python train.py --n_head=5 --head_dim=32 --d_mlp=448 --vocab_size=1434 --rope_fraction=1.0 --parallel_block=false --lr=0.00189 --lr_head=0.0143 --grad_clip=1.0 --schedule="wsd"
MLP neurons of a small language model. Each row is named by its layer, matrix (gate and up: input weights) and neuron, and shows model dimensions 48-143. Each number is 200 + 20 x the weight over its row's rms, rounded and kept within 0 to 999. A neuron's up and down rows have the sign that makes its largest values positive.
After each neuron's rows, "fires on" lists the tokens most often at its 100 highest values on Wikipedia text that the model never trained on. A number after a token or word is its count.

L3.gate213,194,197,232,179,144,204,218,210,211,178,215,236,202,194,209,212,172,180,224,230,208,205,242,235,175,190,199,205,195,182,190,185,219,216,214,208,208,225,204,210,178,188,192,193,183,168,227,232,180,191,171,200,206,184,201,186,207,165,185,179,206,187,198,201,263,257,206,238,187,176,196,223,188,195,199,186,205,203,189,166,217,194,218,189,205,222,208,222,183,213,216,181,186,186,190,206
L3.up213,211,177,162,185,190,171,207,194,212,206,228,213,186,213,203,189,179,188,191,216,211,176,227,209,218,215,209,222,198,208,197,230,222,207,236,192,210,201,174,217,180,209,202,245,194,161,176,184,205,254,196,225,217,202,178,207,196,185,182,183,225,186,189,215,256,210,182,199,192,178,213,222,206,228,187,194,198,194,164,197,185,161,203,176,187,206,207,231,168,192,220,185,215,217,174,240
fires on: "(" 51, "v" 47

L3.gate116,224,177,188,228,189,207,193,201,237,214,210,190,223,174,206,194,173,208,220,202,185,188,204,203,188,205,201,187,201,220,175,188,218,243,185,171,201,197,199,170,207,193,247,190,198,197,197,218,229,146,239,229,218,187,191,239,192,220,182,173,186,167,223,244,210,198,172,205,245,218,216,202,181,224,228,217,185,209,182,215,190,168,174,204,200,220,217,209,171,242,183,210,164,184,200,202
L3.up116,214,184,217,152,199,211,205,191,238,176,221,161,199,215,203,192,201,197,192,231,214,247,203,176,203,212,189,191,205,206,183,162,187,259,198,207,189,208,175,217,206,212,190,248,223,188,197,173,211,175,145,240,188,183,180,201,211,209,204,183,172,196,189,184,191,151,190,187,178,229,164,186,193,200,193,213,192,228,178,217,218,195,196,197,188,209,192,193,214,188,198,158,189,239,189,198
fires on: "==" 42, "=" 36, "===" 13, "====" 8

L2.gate315,191,160,162,231,203,207,210,216,226,182,211,234,183,215,209,189,195,195,207,178,218,203,219,199,194,203,207,228,237,192,202,183,214,198,201,208,200,196,197,214,224,188,168,178,177,146,206,178,206,192,191,243,191,186,166,207,200,199,215,150,209,189,229,211,193,174,209,225,177,201,176,175,208,190,222,210,185,194,180,212,216,198,188,176,233,228,172,182,220,217,192,206,213,196,200,235
L2.up315,235,209,195,161,191,197,176,228,204,154,197,169,186,219,181,212,209,184,229,214,188,196,168,240,195,221,223,232,204,181,192,213,196,188,200,208,206,157,204,157,206,210,209,194,223,214,209,192,214,188,195,222,209,203,230,191,165,245,180,216,217,206,250,230,179,234,201,166,210,198,198,188,232,188,182,223,200,205,222,193,208,208,206,201,190,201,218,211,223,173,202,229,187,225,227,180
fires on: "Com" 38, "En" 24, "Ad" 22, "Cor" 15

L3.gate111,216,199,237,183,190,196,190,220,201,153,198,207,177,202,179,204,211,205,213,229,206,241,206,179,166,220,209,186,211,216,193,188,223,210,195,168,190,194,218,180,166,194,189,225,214,210,154,179,221,188,222,214,231,178,201,194,194,202,189,230,212,202,199,183,213,154,202,151,199,197,237,175,184,157,219,207,181,207,193,202,179,226,167,199,227,192,238,209,198,193,218,219,183,201,186,185
L3.up111,222,210,212,180,199,221,177,189,198,186,186,202,190,230,180,223,207,196,181,197,221,207,218,171,186,198,176,205,215,210,203,201,174,213,186,177,197,179,198,196,169,209,182,207,170,223,220,158,204,207,201,203,212,205,236,210,189,191,204,166,218,227,182,172,161,175,197,217,223,178,174,174,223,181,193,255,188,223,188,246,195,200,202,220,199,223,202,224,210,224,235,235,193,216,193,163
fires on: "or" 21, "V" 16, "ased " 10, "ond" 8, "& " 5, "and" 5

L3.gate363,161,177,195,175,227,198,179,223,189,206,175,220,198,221,227,164,197,172,188,204,229,173,207,194,206,220,168,205,217,221,194,214,216,229,205,206,203,189,173,209,199,217,202,191,144,204,207,243,242,225,186,196,220,196,214,181,219,206,210,212,196,216,189,205,188,196,172,180,194,175,201,216,188,176,164,191,185,227,160,237,201,227,162,177,221,189,187,194,155,207,199,210,209,197,210,192
L3.up363,222,224,209,205,276,178,215,193,200,188,229,200,178,189,191,194,187,213,192,173,212,177,194,182,218,204,178,201,198,202,203,220,204,201,197,202,184,194,210,182,198,168,203,227,203,206,209,231,208,212,222,199,196,174,188,193,187,212,191,197,190,209,180,201,210,188,168,212,181,190,232,223,187,215,157,148,223,227,160,235,241,197,189,202,219,199,171,188,174,197,190,202,188,166,215,188
fires on: "t " 40, "ted " 17, "al" 17, "al " 15, "ent" 6

L2.gate208,200,204,243,171,199,193,230,202,197,204,222,208,215,176,206,180,202,199,231,212,179,213,214,166,230,196,204,164,203,197,218,214,176,200,227,202,180,203,162,227,221,179,213,174,176,200,197,182,221,208,207,195,167,180,185,184,216,218,179,188,217,170,220,168,220,196,184,180,187,178,194,225,192,217,186,166,179,186,186,200,183,188,189,205,187,214,179,208,214,178,189,175,201,181,225,230
L2.up208,196,142,193,167,161,168,190,228,195,182,200,216,208,182,220,186,228,199,190,202,179,197,212,177,217,246,206,202,255,172,191,185,167,208,213,186,211,201,205,242,199,189,191,226,197,231,222,172,221,221,207,193,220,175,192,211,219,195,198,152,195,174,199,186,204,182,189,207,181,188,244,204,172,180,194,189,184,208,211,204,188,188,207,195,228,200,194,193,207,204,187,181,204,207,199,220
fires on: "v" 43, "famil" 23, "g" 10

L3.gate169,181,182,182,176,170,174,223,226,203,187,187,206,211,200,193,197,198,181,178,230,188,199,247,161,204,186,190,194,209,189,214,225,206,234,236,227,206,216,209,218,245,210,218,187,214,186,230,205,228,203,204,177,188,204,184,192,242,184,213,187,222,180,202,238,214,213,210,207,184,197,232,200,192,221,205,260,197,183,216,187,163,206,226,166,172,212,221,170,203,186,198,181,233,199,174,229
L3.up169,174,184,193,234,189,218,154,171,201,219,183,222,198,220,179,223,166,206,190,196,207,172,226,172,233,195,217,167,222,208,179,216,205,166,187,230,224,200,215,232,188,197,251,189,184,203,198,169,202,204,203,189,191,160,193,210,202,194,202,179,202,197,214,189,184,219,190,213,205,196,207,209,223,205,208,190,211,211,173,204,202,193,185,188,176,222,200,205,201,194,220,203,217,246,218,217
fires on: "8" 45, "ome" 11, "o " 8, "ell " 5, "12 " 5

L2.gate345,205,229,230,218,221,174,174,196,175,189,211,194,196,214,164,224,193,223,205,177,191,191,197,210,197,223,207,213,192,202,223,184,233,214,223,211,221,204,191,191,193,221,192,196,216,191,184,203,182,183,153,202,208,216,185,190,231,183,203,241,174,230,219,208,189,207,190,208,188,195,187,211,144,198,192,181,215,194,220,173,253,193,199,185,174,163,194,189,188,160,184,161,192,205,179,173
L2.up345,191,192,206,185,184,187,176,204,198,186,211,177,240,204,191,204,180,183,199,163,204,203,176,181,186,198,189,145,193,179,189,175,211,221,186,154,197,223,259,217,178,187,194,211,238,200,256,210,221,208,162,204,193,186,201,220,203,181,202,194,204,173,196,199,211,212,201,185,213,196,254,179,202,215,211,185,214,224,166,221,239,171,210,209,199,174,189,175,210,208,196,191,215,218,196,184
fires on: "fer" 19, "al" 12, "y " 11, "f" 9, "2 " 6, "9" 6

L3.gate54,182,206,247,203,197,214,209,202,213,217,217,236,206,231,210,185,191,201,235,223,203,188,224,208,219,199,182,198,220,191,203,206,206,224,212,191,245,156,205,221,186,194,197,202,196,186,227,221,209,194,211,172,208,206,215,224,184,212,214,215,239,202,185,207,213,221,168,197,215,163,214,192,234,235,222,219,195,191,216,199,235,158,184,199,205,229,184,150,190,211,182,184,198,219,217,197
L3.up54,184,209,224,191,189,223,214,208,179,202,198,209,191,208,223,200,171,186,181,179,199,147,209,198,210,254,197,203,212,223,185,228,231,183,218,238,198,216,206,239,171,212,204,239,193,208,200,190,232,192,174,197,215,205,208,171,159,228,166,215,232,182,145,204,181,186,183,236,203,176,199,205,231,215,169,228,223,199,218,205,198,231,204,180,197,200,208,203,202,208,218,210,180,200,192,200
fires on: "T" 29, "b" 12, "8" 8, "o " 4, "G" 4, "R" 4

L2.gate73,199,194,157,195,192,211,167,166,199,216,233,159,216,211,181,204,198,196,220,209,214,192,237,185,195,204,150,178,215,219,209,176,176,215,222,225,184,168,216,215,158,225,231,196,223,177,219,207,214,175,171,219,190,188,216,177,217,220,195,179,185,207,232,212,235,172,188,190,171,198,213,186,189,197,179,210,229,210,224,193,181,242,198,191,201,189,182,213,203,180,220,220,180,192,225,209
L2.up73,211,199,189,211,224,200,210,221,229,185,205,243,172,187,231,183,207,210,198,193,188,214,225,214,212,217,218,198,191,165,220,206,190,156,211,145,187,230,157,226,203,200,180,235,204,225,223,183,157,225,182,235,201,235,211,201,199,174,188,211,207,237,204,184,186,200,198,190,200,205,203,210,165,194,248,219,185,224,186,175,220,174,215,184,233,172,204,169,178,202,234,195,207,202,205,179
fires on: "b" 100

L3.gate141,232,184,210,175,217,216,210,174,196,175,189,210,197,209,225,178,198,197,157,167,180,214,192,200,181,174,195,198,196,191,208,169,180,186,194,201,206,183,211,201,173,214,149,183,204,183,243,150,207,187,166,213,195,212,205,228,162,208,178,154,203,174,193,196,187,190,189,188,211,206,195,213,204,178,174,199,183,224,215,185,172,201,201,212,187,210,177,217,228,186,170,185,208,209,236,209
L3.up141,225,206,208,189,206,196,190,192,218,222,205,216,217,160,241,207,217,222,194,209,232,208,145,189,193,193,180,197,221,210,219,220,141,231,182,189,214,187,208,213,172,167,203,216,175,195,241,179,218,189,212,174,203,218,235,185,199,206,199,219,178,154,155,196,188,203,187,236,183,177,201,169,189,218,205,250,215,195,225,225,197,226,202,207,226,178,188,168,225,188,239,232,206,172,190,227
fires on: "ater" 14, "et" 14, "em" 9, "ed" 9, "or" 8, "ond" 8

L2.gate430,170,185,216,226,204,209,200,186,205,179,190,195,239,216,182,184,191,167,175,183,176,195,190,173,219,198,222,194,183,198,162,217,225,218,213,215,231,171,178,178,183,168,187,215,206,206,191,197,188,218,200,189,178,194,204,216,202,161,171,166,212,202,214,203,209,219,191,178,234,190,202,186,191,202,187,204,173,194,180,177,229,179,187,215,177,177,232,215,220,199,208,165,197,175,169,224
L2.up430,214,208,195,226,202,210,176,192,214,195,182,216,248,200,201,188,190,170,160,212,201,192,171,199,230,218,241,176,212,169,179,190,210,249,195,195,199,199,205,191,175,189,190,230,218,202,221,177,173,210,197,220,197,207,210,212,213,189,196,215,198,201,181,196,187,184,212,192,229,214,213,158,192,197,206,232,218,169,157,203,236,197,195,201,180,171,215,208,184,190,177,174,190,162,156,223
fires on: "R" 100

L3.gate311,169,163,213,232,216,206,202,201,183,191,173,223,239,201,179,184,183,196,255,229,215,210,202,162,177,184,215,205,188,211,210,201,190,191,215,212,225,178,206,193,180,171,205,193,227,218,163,221,205,183,196,186,188,198,213,163,209,199,205,218,195,182,205,194,186,207,181,194,176,200,220,238,187,179,208,208,161,202,211,209,221,229,190,232,187,199,196,224,197,238,187,192,213,213,202,161
L3.up311,213,203,168,253,216,222,181,175,200,194,191,237,235,212,213,200,198,212,198,179,262,171,159,208,209,167,222,177,217,216,213,238,210,240,195,182,186,171,227,199,210,218,207,176,168,202,188,209,245,220,217,191,206,204,191,207,204,231,208,203,192,198,189,192,199,174,190,212,211,233,210,179,201,195,179,230,200,197,199,234,182,194,213,188,213,181,181,211,243,191,200,203,216,187,197,209
fires on: "th" 14, "loc" 14, "for" 14, "and " 12, "m" 6

L2.gate176,185,174,198,193,176,212,220,187,212,206,178,221,213,173,238,217,208,198,206,227,187,186,204,179,216,206,184,199,181,218,207,204,195,212,209,201,235,250,167,200,231,218,235,186,191,212,198,200,191,178,212,177,188,214,189,173,191,214,214,248,214,215,214,199,207,173,207,186,182,170,230,210,188,197,201,171,212,177,211,200,185,224,189,222,236,215,163,231,175,201,172,172,230,184,238,196
L2.up176,258,226,225,191,217,228,201,200,145,209,192,187,199,199,213,185,234,227,225,209,167,207,226,220,193,194,146,167,190,179,242,233,217,202,186,189,214,207,194,209,175,205,205,190,211,178,204,183,174,168,204,204,208,214,189,162,239,206,197,171,200,183,184,208,178,199,217,229,227,203,203,191,193,182,187,182,186,208,250,185,212,218,201,200,190,190,209,180,225,202,204,175,196,143,182,187
fires on: "u " 26, "ing" 24, "g " 9, "i " 9, "ay " 5

L3.gate96,202,196,214,210,191,208,219,213,201,190,191,174,156,182,194,183,179,170,213,165,203,162,186,219,201,217,220,199,190,204,178,173,200,171,232,157,220,171,207,206,186,213,204,206,215,195,183,177,226,206,164,206,187,195,240,213,163,163,190,193,255,218,163,192,183,190,215,195,179,204,155,210,206,217,188,208,211,180,180,190,178,198,196,175,207,185,212,239,223,206,219,181,198,230,211,231
L3.up96,197,234,184,205,208,182,192,224,154,202,260,189,179,186,201,218,185,163,175,183,202,197,242,226,221,186,224,229,213,244,181,188,202,191,226,216,196,182,189,197,215,217,184,199,201,196,225,196,206,184,218,225,196,194,176,219,206,220,196,161,177,204,192,200,223,205,208,220,190,195,188,191,234,199,175,171,213,210,213,206,206,236,200,185,178,207,214,182,194,214,188,176,196,196,195,186
fires on: "int" 28, "kn" 10, "e" 10, "when " 8, "et" 7, "where " 7

L3.gate217,198,178,214,212,173,201,213,222,234,184,212,197,214,215,220,153,213,209,183,185,198,181,195,177,189,233,162,229,162,233,210,173,191,219,197,154,168,200,182,240,208,245,208,199,175,172,230,197,199,203,210,193,197,183,214,195,201,168,183,185,234,216,194,194,201,201,203,177,181,209,237,191,212,219,200,171,208,177,178,186,205,191,186,196,168,206,189,220,203,212,204,177,219,187,193,178
L3.up217,209,188,210,196,173,180,231,253,228,169,222,186,202,205,190,235,183,212,220,180,208,202,174,220,198,185,228,194,187,211,215,217,181,198,207,176,187,192,207,209,203,197,232,185,189,205,210,197,235,207,193,194,167,193,162,191,217,191,217,184,196,192,172,234,218,201,222,167,182,210,155,243,196,209,189,168,253,191,201,193,219,236,211,177,206,212,208,198,195,220,185,217,218,208,223,176
fires on: "; " 82, "e" 11

L2.gate267,215,214,184,234,211,203,136,203,222,211,215,213,162,224,236,193,204,217,196,196,226,194,178,167,209,223,175,228,207,207,172,199,204,157,214,199,162,220,206,211,195,186,200,210,176,208,178,185,193,207,212,242,180,230,180,212,235,230,206,214,184,204,194,193,193,200,163,205,149,171,191,183,193,206,228,200,180,175,178,172,168,193,200,191,221,169,189,193,221,210,195,162,208,177,181,223
L2.up267,158,191,169,229,224,248,198,229,193,181,230,221,238,194,222,214,182,194,181,184,222,194,203,197,202,203,210,222,171,229,191,151,204,198,202,192,182,181,176,219,170,224,204,213,183,168,250,192,193,212,188,223,158,189,200,171,189,191,196,182,198,208,190,190,201,183,177,149,202,222,185,209,170,191,234,211,186,220,206,188,190,221,196,186,182,201,216,182,201,201,168,182,230,228,193,194
fires on: "b" 90, "g " 8

L3.gate71,207,185,179,175,193,195,176,201,234,177,189,202,208,211,183,203,236,182,176,215,181,198,188,218,192,182,241,225,160,199,157,187,193,227,210,211,167,229,194,194,222,200,208,202,211,195,170,182,183,208,201,183,212,175,187,188,192,161,186,187,229,216,245,206,213,216,192,175,194,219,180,194,190,216,162,201,158,228,229,168,185,213,202,213,197,239,196,221,200,212,214,165,212,262,176,211
L3.up71,193,181,189,159,180,197,169,185,222,170,185,198,221,207,201,169,216,199,168,199,229,174,223,225,165,191,213,228,206,201,203,193,158,187,190,198,180,205,221,202,183,237,198,204,188,183,195,199,186,226,227,182,235,190,206,208,185,166,241,192,232,216,229,220,203,202,185,217,218,181,191,227,188,205,198,186,198,218,194,226,188,205,179,158,166,228,162,192,198,222,200,176,223,210,190,180
fires on: "Par" 14, "an" 9, "elev" 8, "ocr" 8, "Pre" 7, "ris" 6

L2.gate9,209,218,189,230,215,202,189,140,190,200,210,195,206,214,230,187,195,233,211,205,214,197,231,162,226,221,177,200,211,202,182,197,208,175,201,208,194,219,208,175,229,194,222,216,194,185,183,202,199,236,191,204,192,160,176,204,207,184,231,198,177,182,164,188,188,187,175,220,219,184,220,213,242,227,214,192,234,191,197,221,202,176,199,232,198,229,183,193,216,243,204,204,169,204,205,212
L2.up9,219,200,181,177,172,188,226,186,175,200,201,220,168,163,188,207,172,191,188,194,185,222,210,198,186,220,204,197,200,224,210,231,219,228,183,186,191,228,187,206,220,215,214,201,183,181,217,216,176,213,229,200,160,231,177,243,197,199,206,211,195,207,184,186,171,205,231,188,198,199,178,221,206,225,205,135,241,193,183,189,225,176,166,187,167,205,175,185,222,163,207,187,174,187,215,215
fires on: "le " 42, "als " 14, "le" 13, "les " 9, "als" 7

L3.gate90,185,209,178,239,187,207,189,204,185,193,207,189,217,206,215,202,178,212,185,205,192,192,219,210,207,208,187,218,190,204,194,199,194,201,207,203,187,197,218,258,220,180,191,202,223,217,186,199,211,171,182,222,192,188,195,225,200,169,152,168,242,210,201,170,205,193,174,170,207,234,187,218,207,226,197,210,202,174,185,159,202,172,225,201,185,199,207,232,232,170,223,174,205,205,174,226
L3.up90,206,198,199,192,158,197,261,170,201,233,209,198,216,155,185,236,190,218,191,173,205,226,189,204,207,172,209,228,176,213,212,212,182,234,205,204,201,222,202,196,206,216,223,206,186,209,224,194,163,232,208,180,163,206,216,197,200,221,226,188,190,206,206,228,184,193,181,240,200,201,193,224,156,174,175,215,215,169,215,208,229,199,201,193,188,187,213,220,202,180,164,184,209,202,199,210
fires on: "in" 42, "sub" 26, "ap" 23, "ub" 6

L2.gate374,173,214,204,189,199,226,219,234,198,182,220,190,216,201,204,196,171,183,226,212,218,224,192,199,192,213,217,184,190,179,208,168,185,186,186,185,202,210,180,190,195,201,175,212,199,230,190,187,177,196,213,194,196,191,176,198,200,192,179,203,214,227,211,162,184,190,213,205,215,206,221,170,208,207,227,212,232,210,194,184,206,151,192,197,227,197,222,206,190,179,219,199,194,185,193,200
L2.up374,186,224,239,166,188,186,201,172,206,210,196,188,203,210,179,189,197,201,196,203,207,190,188,150,146,195,186,173,211,193,204,175,185,207,197,185,214,222,206,201,195,213,177,219,171,260,175,239,193,210,185,194,194,229,167,198,232,176,229,224,212,204,177,167,196,208,234,205,219,168,190,200,220,195,226,257,193,205,167,213,198,199,224,195,200,204,197,199,189,176,208,223,204,209,194,240
fires on: "Gr" 59, "H" 23, "J" 10

L3.gate45,227,215,208,221,178,183,211,206,222,174,193,190,198,194,190,174,227,181,220,187,199,193,196,207,222,201,196,240,186,197,182,195,208,211,202,186,193,216,195,183,174,227,185,205,175,197,198,246,220,198,195,170,187,226,226,159,195,208,214,213,243,205,219,217,228,201,210,152,199,193,174,198,227,181,183,172,210,198,202,201,193,176,178,195,209,217,212,183,180,192,241,170,209,202,169,181
L3.up45,221,193,174,182,218,207,207,190,222,182,180,180,193,246,218,212,215,197,214,173,181,165,210,217,216,204,236,203,217,206,206,155,239,224,174,193,232,211,209,213,194,217,207,225,197,222,165,205,207,198,171,218,175,188,204,206,188,227,202,219,182,211,204,225,234,182,204,204,204,182,168,183,200,184,192,202,228,220,173,189,189,230,203,217,230,218,190,220,207,197,227,190,216,186,185,197
fires on: "-" 23, "l" 20, "R" 17, "); " 8, "). " 6, "; " 6

L3.gate332,232,204,205,210,211,228,226,186,222,190,197,171,206,204,157,187,221,253,182,197,155,228,225,193,190,162,221,185,196,180,195,196,183,183,176,173,229,193,211,183,212,183,233,182,200,212,201,220,199,193,222,171,201,231,218,216,208,223,188,231,173,227,199,204,171,195,205,178,218,223,231,194,239,170,182,219,166,207,214,199,161,226,195,269,191,204,167,199,196,231,192,183,219,186,208,202
L3.up332,200,210,221,194,238,221,250,206,154,222,187,200,197,193,216,191,229,187,170,189,212,190,235,202,196,180,176,212,197,230,189,195,223,193,188,174,155,177,188,212,210,215,208,192,212,180,212,195,198,205,201,240,178,205,208,227,196,209,167,182,168,187,177,208,162,218,174,198,253,220,199,181,214,234,188,232,232,202,238,219,220,213,203,186,203,201,185,163,188,202,217,187,205,172,185,142
fires on: "″" 27, "ti" 12, "2 " 10, "1 " 9, "7 " 7

L2.gate160,181,205,219,217,193,180,203,184,221,219,200,229,222,225,197,183,177,230,216,238,190,183,221,205,195,229,238,183,236,192,194,185,188,185,192,189,216,202,188,183,197,176,212,157,173,222,171,205,192,194,196,187,218,231,186,186,202,229,217,239,207,222,205,172,228,214,180,197,188,210,200,169,190,224,173,184,196,201,220,227,192,185,159,182,190,230,183,161,168,181,198,196,203,211,192,227
L2.up160,199,213,185,195,197,168,180,217,200,222,209,194,191,193,197,193,206,193,220,211,199,174,237,172,189,185,195,161,226,189,193,201,171,162,197,170,191,172,192,194,197,224,179,237,183,229,201,199,218,165,190,212,210,225,179,228,202,204,207,208,233,206,191,185,223,230,183,207,229,234,207,216,226,198,171,222,199,225,196,207,181,217,236,184,163,215,193,185,193,172,220,201,200,183,189,220
fires on: "H" 100

L3.gate310,182,210,225,172,201,178,172,207,177,227,201,210,210,194,224,205,223,206,203,198,194,198,229,180,154,193,208,239,220,191,209,219,239,201,226,214,222,228,191,231,239,173,190,198,231,174,226,221,181,243,203,194,206,215,201,215,209,171,183,238,213,182,208,204,216,228,177,192,221,197,190,175,215,186,210,203,200,269,197,205,189,192,220,201,206,221,232,197,233,214,196,174,197,176,176,217
L3.up310,219,189,173,199,194,183,220,207,175,181,227,195,207,256,198,199,192,213,180,229,189,220,168,187,205,220,216,184,210,201,191,177,225,197,217,170,158,192,210,210,219,200,182,210,138,201,204,190,171,203,213,206,202,196,169,179,196,188,208,201,186,216,192,188,195,171,163,186,253,200,218,179,177,180,189,193,197,209,179,223,182,195,189,208,217,208,190,229,224,209,244,212,178,183,207,213
fires on: "v" 64, "al " 20, "ial " 6

L2.gate96,215,191,201,181,235,172,167,199,191,195,216,189,200,236,210,166,189,212,185,162,206,155,230,181,224,196,185,234,199,240,185,197,219,157,194,179,192,211,180,164,197,178,222,210,190,217,196,202,243,165,165,214,210,185,212,184,172,211,190,212,206,184,202,175,192,189,197,167,191,200,193,221,229,209,179,177,185,201,194,170,203,181,186,188,174,202,216,212,186,196,183,185,213,211,165,199
L2.up96,216,209,174,181,194,230,218,199,186,201,216,192,215,237,212,192,201,211,187,153,250,188,198,188,202,203,199,219,203,190,209,170,185,169,216,182,196,203,193,185,247,192,221,194,183,198,236,174,199,170,149,213,186,207,173,195,203,192,240,221,174,205,218,186,193,200,212,187,194,211,187,218,206,195,216,168,223,199,159,203,186,158,213,191,190,196,218,194,197,185,183,198,226,222,180,181
fires on: "ed" 71, "at " 16, "b" 4, "k " 4

L3.gate22,185,205,175,226,210,176,182,202,184,196,229,224,217,186,166,185,171,187,178,227,218,184,189,189,209,214,235,190,211,204,170,219,190,212,206,200,226,194,219,165,233,201,205,181,195,152,216,204,183,256,219,194,218,198,224,163,195,211,182,200,211,236,206,193,195,183,204,187,193,196,197,163,185,169,197,232,194,211,177,181,238,214,183,198,219,200,213,197,189,228,209,203,191,181,204,229
L3.up22,220,195,189,177,193,216,169,222,181,196,209,183,192,231,181,186,162,215,216,201,230,207,208,208,197,208,187,202,203,194,222,210,199,229,203,217,211,210,213,133,211,168,184,220,178,194,216,201,192,224,211,232,223,204,227,198,193,194,210,158,179,195,201,170,165,152,218,229,225,226,216,179,180,203,192,186,168,208,196,213,241,244,217,196,214,167,190,175,232,202,224,222,261,217,212,210
fires on: "& " 50, "Coun" 12, "Tim" 8

L3.gate303,187,177,201,199,213,190,202,246,203,211,182,239,196,176,254,223,203,192,174,199,193,176,213,230,196,218,213,214,221,183,190,232,202,183,258,208,207,199,191,218,202,198,200,197,198,188,233,234,219,182,192,201,200,197,215,220,200,177,184,208,201,185,192,185,206,157,228,228,196,184,189,204,196,221,192,207,179,206,237,200,171,223,216,192,187,193,193,203,216,190,220,231,202,187,199,209
L3.up303,229,211,190,201,244,191,195,241,204,186,226,175,189,196,170,239,222,188,189,203,214,232,209,183,209,213,184,200,231,204,236,178,195,231,175,195,197,230,213,192,197,203,158,189,201,168,167,188,178,210,212,234,178,184,181,170,203,195,177,181,197,195,187,186,202,203,189,185,215,221,204,236,202,202,173,194,202,210,213,172,206,232,193,217,201,237,219,204,195,200,183,186,197,225,157,179
fires on: "iz" 45, "iv" 33, "ev" 9

L3.gate414,217,179,203,219,193,190,203,172,188,196,171,200,201,187,196,210,222,199,191,207,189,165,220,229,194,211,220,206,194,185,192,184,247,185,202,202,212,216,214,253,190,189,210,172,217,166,199,190,213,201,197,228,185,187,230,226,188,175,161,199,228,162,203,169,192,188,192,186,230,190,210,208,200,218,207,217,197,210,175,203,223,232,199,206,199,180,198,172,181,195,224,195,232,170,187,181
L3.up414,226,195,230,202,206,226,155,183,226,186,199,246,212,227,219,198,240,223,199,180,186,168,214,188,212,216,177,189,195,243,225,195,235,204,211,214,189,219,201,207,186,213,219,183,174,165,235,160,184,195,184,212,197,193,211,221,184,228,204,185,226,221,203,190,203,168,192,217,189,207,177,202,197,232,206,216,193,214,191,195,202,208,186,205,164,208,192,177,192,176,189,189,223,243,182,224
fires on: "d" 46, "en" 28, ": " 7, "D" 6, "arg" 4

L3.gate306,172,156,220,208,194,219,178,178,185,211,212,189,201,198,207,185,225,167,209,206,197,215,198,199,220,194,174,200,210,176,245,219,230,233,221,183,248,209,230,175,204,210,205,182,201,208,219,218,224,215,219,202,209,219,167,196,222,181,203,231,198,219,212,220,233,231,240,194,188,185,209,170,244,186,171,217,183,193,213,200,183,193,183,223,206,210,194,237,181,193,205,200,192,181,205,183
L3.up306,190,169,192,214,192,226,172,192,210,214,224,194,221,219,220,201,183,152,187,187,200,178,194,221,202,212,209,224,181,170,206,194,167,191,196,217,225,197,201,199,224,215,185,215,188,214,203,216,217,192,194,180,200,187,204,200,132,189,200,175,240,176,195,152,195,200,198,204,217,202,207,195,249,216,211,185,228,165,194,218,234,226,203,178,212,215,208,203,233,195,209,209,189,165,231,185
fires on: "m" 100

L2.gate305,194,211,186,209,178,195,233,203,184,211,205,187,199,211,208,166,180,199,195,185,194,201,247,207,181,181,178,214,196,179,215,206,210,231,251,219,179,191,219,213,183,210,177,219,175,197,183,194,188,192,169,220,203,184,180,198,214,193,197,211,227,232,228,243,217,183,199,218,209,157,199,195,209,150,203,191,182,191,168,199,245,190,195,178,209,181,171,152,156,189,246,186,200,174,187,202
L2.up305,227,208,169,227,170,192,245,193,175,199,179,195,207,194,229,202,171,215,193,229,193,172,216,200,190,167,188,195,183,177,222,219,195,205,181,199,172,193,207,198,174,185,218,207,216,157,212,189,185,232,193,216,184,177,185,205,188,178,204,166,230,193,201,238,181,210,189,181,207,193,198,179,236,173,189,201,214,213,184,241,186,196,187,202,245,191,174,165,178,201,238,211,229,160,216,200
fires on: "al" 100

L2.gate57,167,202,218,197,195,165,197,182,191,166,216,187,219,222,221,169,175,192,200,201,223,195,209,179,194,203,186,184,237,236,232,216,226,219,235,181,199,192,190,194,183,225,223,185,191,175,219,197,226,209,201,202,195,168,199,192,211,200,196,178,191,185,211,208,205,230,233,212,171,205,180,171,189,205,216,195,233,182,177,210,199,198,222,184,210,198,166,215,177,213,173,212,207,185,216,186
L2.up57,166,199,203,215,178,209,202,198,236,212,199,211,179,224,192,193,200,210,204,198,201,220,191,235,186,247,218,204,208,175,216,241,218,191,179,200,196,168,223,205,212,193,187,194,193,170,206,182,187,203,184,173,146,223,165,240,180,191,190,148,193,207,193,224,245,198,186,165,188,172,220,190,192,203,205,204,199,205,175,221,202,226,211,184,220,209,174,214,225,198,197,206,183,212,183,215
fires on: "m" 72, "med" 9, "el" 8, "000 " 8